From a checkpoint of a small transformer trained on Wikipedia: RMSNorm before each block, 3787 steps.
MLP neurons of a small language model. Each row is named by its layer, matrix (up: input weights) and neuron, and shows model dimensions 0-191. Each number is 128 + 24 x the weight over its row's rms, rounded and kept within 0 to 255. Numbers have three digits each.
A block is one neuron, or neurons of one layer that tend to fire together. After each block is what it responds to, as a language model described it from the Wikipedia text at the highest values.

L4.up20:170068131152143100118154113136156133086138114079112079112081119131125095137146148127143154113123110097149155131137123115129147141114101163144142142160081136121108147135186132088107130123132129123116122156165137120146130117144150115143130144111119136176146128135116127104099136131104086124116133121152134109141175158140118115113086133150119122141127133089070099136083098089135193093091074126118152128154123127111134148103111133097098152168098127144138128132109114080139105140113119125101124097145129141115135098115154154108096138101111100204166121137160140127148139065129105125
L4.up84:107094101175145107157164118124111117129139163093116133095105138134187120140131111175135160125122098109107097181147128112137122110092099125132135111119142127134123151108169140112083115167136146085106049125171110097095120124091120170131139146129134160174104154144058099150121143122150110143119126074135097136133155129147098124124110156100108133108096165131119130121114119150134117138132092148103094138154147114125123118170115125122124136139147141123151130105115130116106110155158139058135143116138126104119091120129129116122126169124106061143111134187165120142148143114119136103
L4.up213:161110141183122134120106131145147108140163142153147117110086113109124134116123135121109122116081136121097119124177147122104111145102117073132134097117100139130123160120140114104177157176098094096148121130176119126141130158123117152132124151079091113164135113140117102140150142131142142120112134095177110147125154132131082146099109134116098106127122118151181137100125154136127091111160106138134126107134112141114136097094134116136104117094110124115121101095161139116138176129167101049136162103112165145129115168108057125105105158175110157145092111158142130152150124127102092110
L4.up439:113143137149132084160135106142110099149150137108157144129126129142174114150146073167104114151115101108137139127131108116106132148125105088125137088146126118173116127091127138106097133135151163078107111175160166096086114142115089148124138138121101097185179143144125134113115132140161139132125147100126074100109171141093100153132148126115111131124091116146149100149091166105145090095112136171138133157105151143148105135105184115140094093148147134134141077119130149112130161130105139123099138121111098112118096142135112118137151142076116172134147091078122142094150096131143107129
The first digit after a decimal point in statistics, percentages and tables (59.3, 1.75, 97.3), plus final pieces of split number words like f-our, e-ight, sever-al.

L4.up304:134141113124116137173107181150129117159133133159167137159176122124181129151112126154125164144124157092082143094069148143168114151101122113069172132074171141154155149105162128092124140143152065098111103116120116130099115144126111155120119186147143130131101158106126139113131168141128102077143103142173157147115146143107159123141093129128090081156125152146090142088142131120125119138097094127097102155123087114122160145141125138112092138160113133147130131142119133155160134120130142126161122144119162121120092130130129120111154130075145121118116132133111129104121108141122166113
L4.up344:115105173132102107123121139123147124106131138110146140131120113095098105118079130118124123181116141092091112087124121141103129108150121153059102143153135120176109132169117112174125161130083140163117126105110169126140134166117133128123157187161190161138143148163156104073129092096161112153127175127142154118097152086148109126104120128115119155094105109153109167132161115144127087144117134124111142126128154111116157131129124130140142104110131131105162144096129112164124131085127118088132167138153111130082071124132125133099158093124089141124096140122104101109111128116102135109
L4.up523:092132126111123088119145130165121155100125160166145111110130128151106097135122137129114106116156138098177109133097132159131124164181101145120123134104124113126137098104146081155161134110112151110116127093156142116140137121119071154115191142150107120099151141151095151080144110120112150120161140126139099104132199127140124136134093140128140138135114109144086105117086063085090153144118078133111131150155097125151104117125112115123107083150108133148124153132118137130137149134156116154120122116149166101109167143150120151103081115144116103125130163131172140171152163145182108102
L4.up727:125131126124140180108150126146138143069147168146100101124126105118118134128130089109092134135186115098158103111130117109124124143084127152133125070121136118098133103108164105142159100136164112156141114126138189134100145160081142149096158141135137110126121146104100129126142075103148115138152124144148136150120128108109069168092123163065134127139120121164140133130118138097138119114138134152074116124153111140162180141149106151107191063127118137129119125109144171117119139131145135103113135103171132116143134103125116128085133140128120114085074142115134112133111137117077120153
Short word-piece tokens right after a one- or two-letter word start, in oddly split words, names and titles, e.g. B-ig, or-ig-inal, pe-op-le, A-nd-rey.

L3.up166:112139119109149137081135084161147117111130131112134106119123117111133103155181197133138094135136128129096139123128090109064102124147140122153119140143116137145125126110125150137153135130133143128104089138120145157123138132140190128163112152137081162154150120155132126137124090129104122144113126114133117108146132126090128135141131171097123125133079157153077150131148145094069177167060134153096154207130125117065129127098121134137133130161136137128160086126112141148137160122138133104091128174141140137142133134122099110125115092097111143138122150089132140115110126109127085083
L3.up254:149128157112143127107120120113150130151142125133084126124151085121123104166144103131096091113121112136074134156131137131127109104144100121093098096103123163127110089132136114165149056126141149141163050118095107085159143140130117107138156152122103144166144125150098148160130163142092096151149145135123105132061117121151110108122154159105146127155158137166118124152100153113123113108144166119109132143104139176118117093115136142109142152128140181113127139155111091126138149131115046132119129126111141120157133110131144121127153163145177116155089153094107100128113116129152100149
L3.up274:163137167098147160148115136120154082112130137148109095144137123120108154111168157139119140118146130113100102085120141130145091125164162132091102131100083166089127156120109155132120103131143173086142119128145115106093143155120122144170131127119156139131131161099118137134120116115120101094126148116140112113100145075070169119149150091095161144140150119193141154136171144107130136092117126122129125131074137141108137111186146128202127132094103151110114143126169167163103134141106127138115128152119173122093109149150161114164127124109137130093138147094151111169127110127133122112
L3.up300:173110134127146162132125123123171127115135156107144168087135158113182118086162121146101096137128120089147141152111158121120147117116108152096157114105152123132157133103135113172086178140158098136115160110124135099089129110150094151067126079150111112137118135152111130116112125109095075117111151118135100155103113138152126140111138093144144174135123112136134125115125167152040139166155119180145083159117096139127103124099120122130155149135149150123132146111130137118132111103101142114117114165167133124097149119123092117088103111131119128158099152132105151134093106080096127120
L3.up313:159109146129144120076115184171136140173124141148137132167109141109099116141142128109163106142134125070161108097137137130115108144139095107149081099112117112146165112115214106183145128131139092110141109132096116148141139144105094121113128156128140163133125161131149135108087146107139132109150130098144117117130149109106140106136179130090115096141135097153119094144153123134094105155132143174107124147128115113146102117105114153145173071133161143089162165092095133129135127154154141155147099162142115135168191136134102145124116109108143133114157107146121138166137144098128111133
L3.up560:121127133163121147085107089115131114171136136136160126111109150124126151118136136104143154123167115124151132163088144141120128140142143111148126159132174138124120164108175151152137101142129118220133120146192132112093134158116172156099126143160114121163134126144123103143130130109176119077139120107133119114120113085141138101114137106136105147149104142147121181105107127119107136141140151132152141132117099108088139076117123109088170136154132145120141145130094141129090122137128114066097113181108128132120121112200068138125115131130119112102117103148090090108115142088120111105
L3.up600:137156108108133127098092129117151132137100171111075110108081125098123122085176128116140162129139152131112103153136141125097095102154106150104132143123114126127119062137128145122120137116148153119119132084158144150145155153149147058083126169120140111160136147135156099098129126161107080091128125101133159149144116122153174143101117125105106141155139155159147102092147125101107193117142136176124101107145114120130128087096118137100163119145177139108151138116085085120133127129127104121111117174134167087131113116156125105125125126119174121118153138135153116120097127120169148167
L3.up677:142118136094138162107132144142196129126088089111116140083143146073152090100131107085116114146121121119137147128120137142122172175167117101144119126152143113108108108110152135091119114150142167100103089118100125119150156104156167107108118137134143137111100083163153089114128136144112125101137102102152142110121095093148144098096075132103165085152164122142132098109137113189140126105153113111127113110124112098124130120098178128132142094135178123135102190126118118126122107160168125121127126122145101094132120090101112118136134104102094124143144116157129175101098136147154155127
Second word piece of a common word broken into small fragments after a short onset, e.g. B+l in Blue/Blazer, bro+ther, ch+ild, daugh+ter.

L8.up14:066138176148107156145127155094163070116103135078129133112119128170133110133133141132088121128151128139148142123131138129129129154089115123093147099118136072160118098119113134207111138113103114140148170107104149135122135144148148152111116141105145120121142132122180193139119121134110079121127111135117125104141141152151130113110157105136135116093152145160139170110115144102108118118152098151100125120126147106191150140145098054130129097131118096135151109120141109065115106122125135172104089113134119150153148144098103150158093122138144123093169112096132136155120116120109139140
L8.up459:121134129134118132103114134083116120117112159103118144141125165059181098137133155184129100132142114134133151090098146134120114112140071131109136138118112131123150096105103132133123162155135115108108078147110106142169117108158135140135113135122146119152140160113133177161158148148114105111126122147128090140105125100132107134122104125154153111104104155120109122124168146108137118070174124169139138122114129137139139132149088089170119130113148114087188141104168104089150117107108148138173130136130140108143081100089125111151110117085133081105159127086148109092067151144142123112
Word-piece tokens ending in r after an initial consonant, such as Pr, pr, Br, Gr, tr, or a lone r inside words like Press, prison, Dr., Democratic.

L4.up69:122152125099137112220146141087119131118155125094100172079120162121078151106136100138130126162136115126139145140183160124135179118137133131118115130141128116095110110143119132105140121129142093109092116164130112102103137127112116170124114101166111107110118104110089101113140117158129113138143155143147145118126107129110106124114102152063109143183110104113129106170195088129126106145122118128119120114159186130097156148136159132083129073098105073118116160153105146136124145129104155126157123154094127109119118137168135113138134120173121099133108128141148101131110125102145136144
L4.up283:141140127117145126134154144150088114136111170156161149159121127113205122095119164151132157134115099127135145116130132172148148154152102199109098123138127134110135138109148119116117155174134113146078113144128147146109131100113172135075117133103174099122133133147096134130133156114127139131149077133110136112091155138128151128110126192132137159104100101138137166125159120080113128154081117112137172133109148155161144161089158154126134133159124152179116137100142087137144097132129087142117073122100112140126113129117145130101138134134125172161116139135144118143087110093175118139
L4.up478:167126140135148157122126168127126155109135132116109123096140161134127143142126165088124136092096120123134098152139133207111151079070109134077160111131159140123118095116112091137152108165175099152089133133125143152136125127156169170120156122137137101153157117161123121077124171164079158104129169155126147130112086116153129142129111109122124131105115130112148151140138140109144080087125108164140095148124136163134121100110081119147169128150164087114146150168150133133179141133172137142124131120100102116106123145112162127137129135127131153158115159109127152120139150099096132160
L4.up483:122125128128117102143140169130152158160142169115112140146171112148116138149110123166136123137116146156114145125109130134098115103157151167157119125139127153117131130117146087140092116174135078133143132132125064089068116095178134130120144156188123112137128129145143132094107154112087088139129135107161129097106123131096136105143135151156152133158148099157125131199122142126130078101146136112137128152135147163125108159114123148155186115158134115139105091102172150121114123141147108117158145152143083112136139126161120130153134116140095159157085099119151165102163133080092107146
Inflectional suffix tokens that complete a split verb or adverb in narrative prose, mostly -ed (remain-ed, grant-ed), -ly (official-ly), and -ame/-ome (bec-ame).

L8.up127:115116126164111146138173094153156140174158130141150129118118102122077160165109153101098121157124125144087101151100160138122114137098102132145162088113114127137123111154156083121093153073101116149157095092122163171096146146145143132102122109114125127123122093139171127134116159137099139066126132103182129123139135079092124115132112179144138118125167112125141110145122140124095161176096116139120120114145159199143116080128147115133153132100138145134149096138094142125151123117162079117104163090156126141132117102114151124135127161133153135117110153119095126150097113119121147116
L8.up499:101127101119122121107113107091134149118184121099131167120151132097147164107119143142138150141114101132102087151105108115128132158106121124097157164153115099120095101090100064151118167100134130129132117146094125087133126126112169117096102140146142113141125079112138112113094107139140141139096133149154132106103177161148152146167146117116122108172126130117107113079132153120130129110122138077088144163117130149140153112131127093155142079091115159119187093112112150112111135127147123115160182105142138117151142139092108088156115129161149136143135140100141110095114094145148118057
Short middle pieces of words split into several tokens, above all "ir" in "third" after "th" (third round, third tier), also h-os-pital, Leg-ol-as, F-ul-l.

L3.up25:093129144159083122135097130147153115130110095175142179100125102132120169097102132126128127117106112117170154100151124125127085108141122163166148152114120090120127088099159149117111119157140131127131125083158102131150135136125135121134143149137162112096146164107096102123131107121131153126114163118128122171123152102104182129178127089128158105112112113170081124175100125147128123109143121168100084133083146123071114099117125104103173128088154130138124121134182171166104145148107134142146130122135121186120141111128171114111124125144068140113123156102140130134126135109096157127
L3.up66:146094144151120110127086079143121145161144099120140129115102100161097134122140085106140141163085168115147123103131104126106085116144119131096109120123134100149121144117071132129146117110144124156111135139121145138101141158094121162166135130130154104112113141145169095137140087122138158107139154135139131108125146095139107140136136138102136078127110062142123122157147096116118119123109075136131122060101136142117113120101150090118169104129180184116156135149093112099118123125099126170101093162135161135139174139145094096153128155172111133143129130090126147106129097158112174095
L3.up68:122180159149130117137103110122103096148151112164157165128147152134113140112151125155148119145057111185164131163157105135115137146183108174135066096160122113132146116131063136143157153125115134126116151091101131127164132123108100116093136137138104116122091155179087103148105132095141134116110110129170184121114102156133110109127138153146111104145151136144120135169123144131125117147117142134068140140151140139121110151139114093132100091135127131126104135127126129136091130140120085087148094148133117139123127119143149119153124129155159125128101137090165167086120153143153081088
L3.up451:126202123108062133150140122145156129122139160149152090086147098098126141102122116142138143137123115139142146155131111123129108114168132153123101106113163138115082122126118129191146174139123130137161119122121111140100128176144121121109123134138145109186105127158136099146175143156126140138122080104151114140088137144176114119080146133145163128128058124177086095143149142122130173151124134137085116128102107131129137142088164100101159109133108156093105149126111119134135145132105117078136126156134116086157131119166103116144151151134159101106146165115102126151130118110134148100
L3.up548:145110150175129165136114147090128133176129067131097156105102141132170115113097097101104096147167144113107145133090136131149111106163098143126141160158149109151137165118124095098122100155122166108159152198174118154085155147101135111146101127122140091145153136145145174155150148137112113121101128126129163086100104142160135117130137157165177120139103127163113121169139105147129153140106096140150106147123117133108145120119145133087135188109137169107130130104100121149131100140158112120129137120157106131094130133134162126144116111121095114151178111142118112143107127149074133093
L3.up580:112112155176151116170144116121140112119104120119123127116103142152159102146097104111110111157128119141135153121185129130113108088142148136116138102126092105098103084139147123135073093155129025118144122135144129117157130143113097155137149148140137108165147133134131131142109118174151148147129110152089089118096178122099134172137131089142113148155108090142154123161127117176141126119090101156169118123118097133120139100120153103126116112071163144170107176146151168134092119150111113084148151145130101124089136134098132148135142154172116136107143147135126145130122146128133150102
L3.up696:117138127182120120144092119120141108145102087098125096085126121153153131180182146159111166125140128120123136092136131130119108111097118158151122152090108167143147108090124140120129122150129148131131111114159134148195114153087145131149172141133135147108160161110082128102143148097154154129132131127108124125099102097123130160162109127131105142119105124132091118136148104100105099137098106133122102153107100137122147109127159131145112137104145155114195181115141151182158158158138152152144115127129135140165142163166177165146122149116072129123137151142073142152088150096113115139
L3.up737:131152124171166140140099137136156091149074101103125082142132091101147140116107160129113162136152135123130122120118121120140163171147100135138106116123133142154123142125141133109084117174140124099122137121105128165119107117156102168105156138098124130115093140189115096141130122112108081163129128079164116114116135138149153096138095083135160127082119094166157146119123164121156125104083128126100130104123132101068137109135127141108110083106087133122114161127181132145145104141134164107131140136153139128097156121097128099104126100191122140112137179099161135109107144093151151146
Word-internal letter chunks, above all "th" inside or ending words (diphthong, author, Earth, 614th) and in names (Chandler, Thomas, Tschumi).

L3.up124:118138095144144140126147102137123098132150085162102067147161101138120126174100148109121073137186133120114114141173155153129128146100108120129141121087146141131112115094131122099141134089064131125100112135082173131143137133127139140132114167102161126082136127105130137142163132137102123157121124159118107142106115141123157125140146155095130125109140103107118137126156111103089137104123119102132099105110100165112133120097153152117137095120072145099143152143130101095114151131176096134159168110130124121179099145149112115167132113185107117116140169092163171097139168127124164128
L3.up168:157133094143140113129120129109103123100101121152139119097164137116119099147155141125143129078117108153144153123186093135139171148122082133114072138135119140063139157120150090106084123137100126139105125099153162118131102167093150135089104163106125117098130097137143152118146114155142069122154168106141108124100098125080119100102115127120156123135087103091108110101139102149109125119144144096130151085124169167132151162133112136177136149127145125150109098126133165132131130141151108130095143087114119105161111086152156117173140170151100129135087139116098131114144123153119118162
L3.up490:116157157094129150128101135104123126148116153138122099114098117122111145110096102146091111119146114146148154122106116150139152175116104129132147117139119174135142094145116108060091153116117116141096118096126180150157126115124129130118121117083098097132159079114140100133122162133154076161121127121113126135114165131110114112171095163109140132178136134078158168129106132105107148119103111121115125108100128129141114072102113150147133118119133149064145100148109128127143149097156120117123159079134170131075101107173197116125105125110129139152142177100134146156118126148105155113
L3.up535:139114127105118144139100122126154132118111107091165127149168118129104141102152161130104131115109086153152160123123214125124162121118111111137171154093121118084119136089111131078093145117173132111086165093101139152081112103143130147140116150127130144125157095139103124134140128173137175082087137133145095123148147119096110166158115150128156107130139157129127152149134137119120134146121127150135129093146128182136145115118111151096179127107133108187080118187144121093152109112134121159089129091108129140110093132143152129148110122109124133139150165108127123122119088103122145173
L3.up553:128162143133136135119145146116124175143131154155157113129174096143131124093128119124104130135163121141136166118140132175120110146148122154120186100096112105132086164163128098132118128102149149094130118167132137083107107149084093121158100104088152138114108122130170140135130148149146114141097134118181154137099181118139104102185122172133107134147142146089150160129118122131150155155144141110139149151101185121114108164098139081110145149153123146116135117153116137118170108158144111131090169080171140091112123125171123108146136114135109097150091103114116106167125107103139152102
L3.up569:134166148165147115155109149089128138123142135134146142138127111099133105106130112134112136100105114128137124147103102132120070132110095128106121137121115099130125152163104182114122115109119112111101127112118159114131080171087075147140129179143109093175152149089102154096118175134155187144132167161142125160080151129112104119127140094145172109137138143150155092170107123160142112133154149143155172162095117117144114080105123147100132123129107159145103076120110122107153131133136083141161107131100144088136152105129137117154145135131152136151137132115085151141099107108119150182
L3.up621:147101109132130155148103143119138113190144126128088145115110109106131118093114132175137073123151186144152127115116155153099169168177100137089148140137136154112133128084117080116145126151100103153144145156136162078127143167111129163149164132142116099138127090087133157141155140161129136116123134138120130132105148135122124147120087100128108118132063077098146145143127127113183124139123158120132159114140125156125144169105160093123111105139074103127106106125125145133147108131153142164163128133102154118127090140076120148140149069150151153088125135143136127123153146139098122105
L3.up626:119122126110100180136104157114111148156145116148082157109118111127106161129116165140117111112115137137161130168088106181149111155136114132176114114160094127111116137122155108112122103151121144093113120127190127174103111100087114102123082119132122090111114108133185130130136183104096110144093098073145130160113096117149120151112117144083084132143123117137163108119117123089125152109115146112142186117120130130127131103119123140127163128184104146163114153146146156097128136090140133126120147107105104074131116112155088125140125131147139180141116165123134092176139132139105133121
Short word-piece tokens inside an oddly split common word, such as Eng-l-ish, sever-al, med-ical, st-ill, and rarely function words like " of".

L4.up39:110117108147135143136094097142158131110149150108114116096113119090128137114121113129080085158142156110087113130113172170115105089142096102101122129175125136125136098120121139141136117135148142176129126143135129131136093124098146110131154164095123161135120139138145124078073116121127105151145122132093143127148104153165153138177118142100084094159153117114133142144070147168096087168080112123137115145101129170148103114140141169134131142127130133110165096132137158116137106145135160109115169106146132123153151109145147141168135098144181146067131142088135176160094137157144133142
L4.up227:138158126138109175137100120162125152175138119089135137137082134130111138091157133145065127112124129112125097105111125136113105094152123120123136124116123125137191071119135132142102125127129126119157151130147133123124147147143132127110113156134130138140052153142134101121136109136139116145118142185107122119105059132138101107158160114106110113147117080123126149136087121148134119151106167160129115089106108085148125122174101137084138134121177156086103112136150136108109145118162141080153119105105148099165136093141111123173122141124165125150148130095092117131121071146151157080
L4.up330:121163132134156161128115081134119116135106162113106135095130121114118136124127145140081092094125144146094128141128163157104106150158121199120169087167134144119121154150159120086136138128141152130138152154143132148154127110124108141144144125083138128102099144128184136107113180168154106117121128085113134156131101117117138104127129105120121119161127134166111150119104113159143113196124155174145143099124092182130138156173124103157150139123160095131139119131126148123121094149159126124124115069132153150104096170179111138166133130099157115085143137083092127149113110157134148140
L4.up718:130159095111098191103115143129144161120119117129166160129120109105126137152117126126077117184146126121116124170112099169153110144182143143104126143131136116094152132147134104123154160113150166109121125145137137159120148132124136097164123172135117102143121129116132154132118136095150130164083130103117134144125149129103107133153143101080139130174122089119105156174058153173128122095098130125131123153103095104118147146122127129108110102179144130110146162140112139099133174126153178096107116116173139114128139154136141101151123075138116188107139134097106108142083121167130159133
Word-final pieces that complete ordinals, superlatives and rank words, such as 27-th, hott-est, 1-st, fir-st, nex-t, l-ast; occasionally other mid-word pieces like b-re-aches.

L3.up12:126099175154113123099076166125127139112135122168163096095088129133114162102130118112131120142107134104078098152075142109128146124158138114146123102106157122172095127146112130073155125140103063070135115129111137122121127120113128139124118132103187101168151148118127122133147096132132094148086178132139145117137120143122088133119106125119136089102135125136158110093101141166105131124137109112122078179146121130121109168111098159136078110082120136134128121131134143117122168134115132089156106128104159108109116177112109124134114104148120085128107115126166142130120166088102168110
L3.up79:142134172090115141096160163091095119141111149096146217120171115165115127152127130181142100154115141144112114124160084130102129143122111153130103121121085129138131119107140116108171133090145122160140096126125116104155126135142106146176108154146112096132146108120148101136134103143124116083141105141157113128163105139164139130147099122149115137135126152125103154124111134126149131112112155122127091131109135156125141154097180128101145145107183131140090155139139104117155154139081140172145130141087115164121071155101106139096134138126138131114104108152142110123108058136166174130
L3.up93:122111114124095073139082108074107186151101137143154116130141134117138091139120091146138134115107102133095105152122107141099097140151117138079146118182159120142145119127132099149104110169101151139105126108148096132105117121099138101180087122102152166143127131112133131159103104096124154142132167170201112106115141139133133134107107130170079115121172118154132156115153142097150118115084146076137141153119135100117138123122152134086104139123161111134139143170129118156142166146151129135121100135119133131124163122147135089182123087083132116109124139115115161136130092122159106112
L3.up100:147102167190101124161092137098156114119170113121088112125127121140064133107126161147126112082124089091119161113146098126160133107136141151134084128084166147152134136096134115141176108132135104110143126125101121115116132128093156110154129120140128143110102144134130130152131182143088101140134106126099129142115166081153119109119139140146114139129112118187114154125182118140114106145095123105139133098128117190125167177134108165119135129145138169125170145150126122119131110137116120133105119139127145133170142142060085143125054121168111112114117157142122102107128130106131113122
L3.up245:148101170166115118154179104111103137147123093122122124104158104112133100065138130141128124080105097110144091098148127147150172131130112115090119107151159116120158179132081135098109149150115133154087138142138131122115117108131096120151109155135110146116097124117120069144127131110109132144153136148113100171156131081130138110116111187126108137076142130133096155104137149113142126153132102183121138111119132121121116109114144131181172100165118130118123112154102188137181138128133104132164097123079107123130125102102102182113090124146157125150139118121129147156145131113171133138
L3.up529:111137162162117108113138162133170061158144129105144137147157108067103156069115098149122148162131125135117117168131124103125165118094127155114144147147149112133140127106140105105122148148134137140101120134116113119107145110091082103176141065097143147119150124169141115140157121091092082155101132160127112120154166129131149108130076149147108113119103151125114078126107111100118135142154160147149132178118082160124129119104105173155093124149131120104107114143119108111122118107115113118164141164140149141122129149103131119129122132157175143101154129181134114133186137120170144127
L3.up674:141142138125074125140155123085077115184124114138143159137186131077082121122149120168103115154114107142090128131117107120137145119115126105101109094114140079129148160131130168101139147130075135137117113158084103107113106132107099114123110124146139155123089122109140092141134116161114110079180139142128097114135150149152152102145146163138128126107122103174097138133144126136113079150118080124106101139103141129112127161138173129134142136123169104145151123138131161130109157110113132100168112182122104114161113120151124126121059132112160149117100091135160138149119116090133150160
L3.up745:132140152158096149141150128103133174145089133185124147112133160138120124112146163119148125150107161128158161130132104131151111133137124099125174160126155115101109117167163120164123103110121081195104132085146108150117116139113138116151147139146138107149122118103184096120148177137143150126139143157109109130119186120131103163127123084152116078134113138180165138137137103125157077117142181116150114107142146093130110132131166095143117148132105135122184129184140142121144154089108122096126120126134110140105122129140114119111134098150154124089097123091118166183131150116150137130
Mostly the "ame" ending of "became" after "bec" in biographies and histories; also suffixes finishing words (becoming, playing, technology) and "was", "as".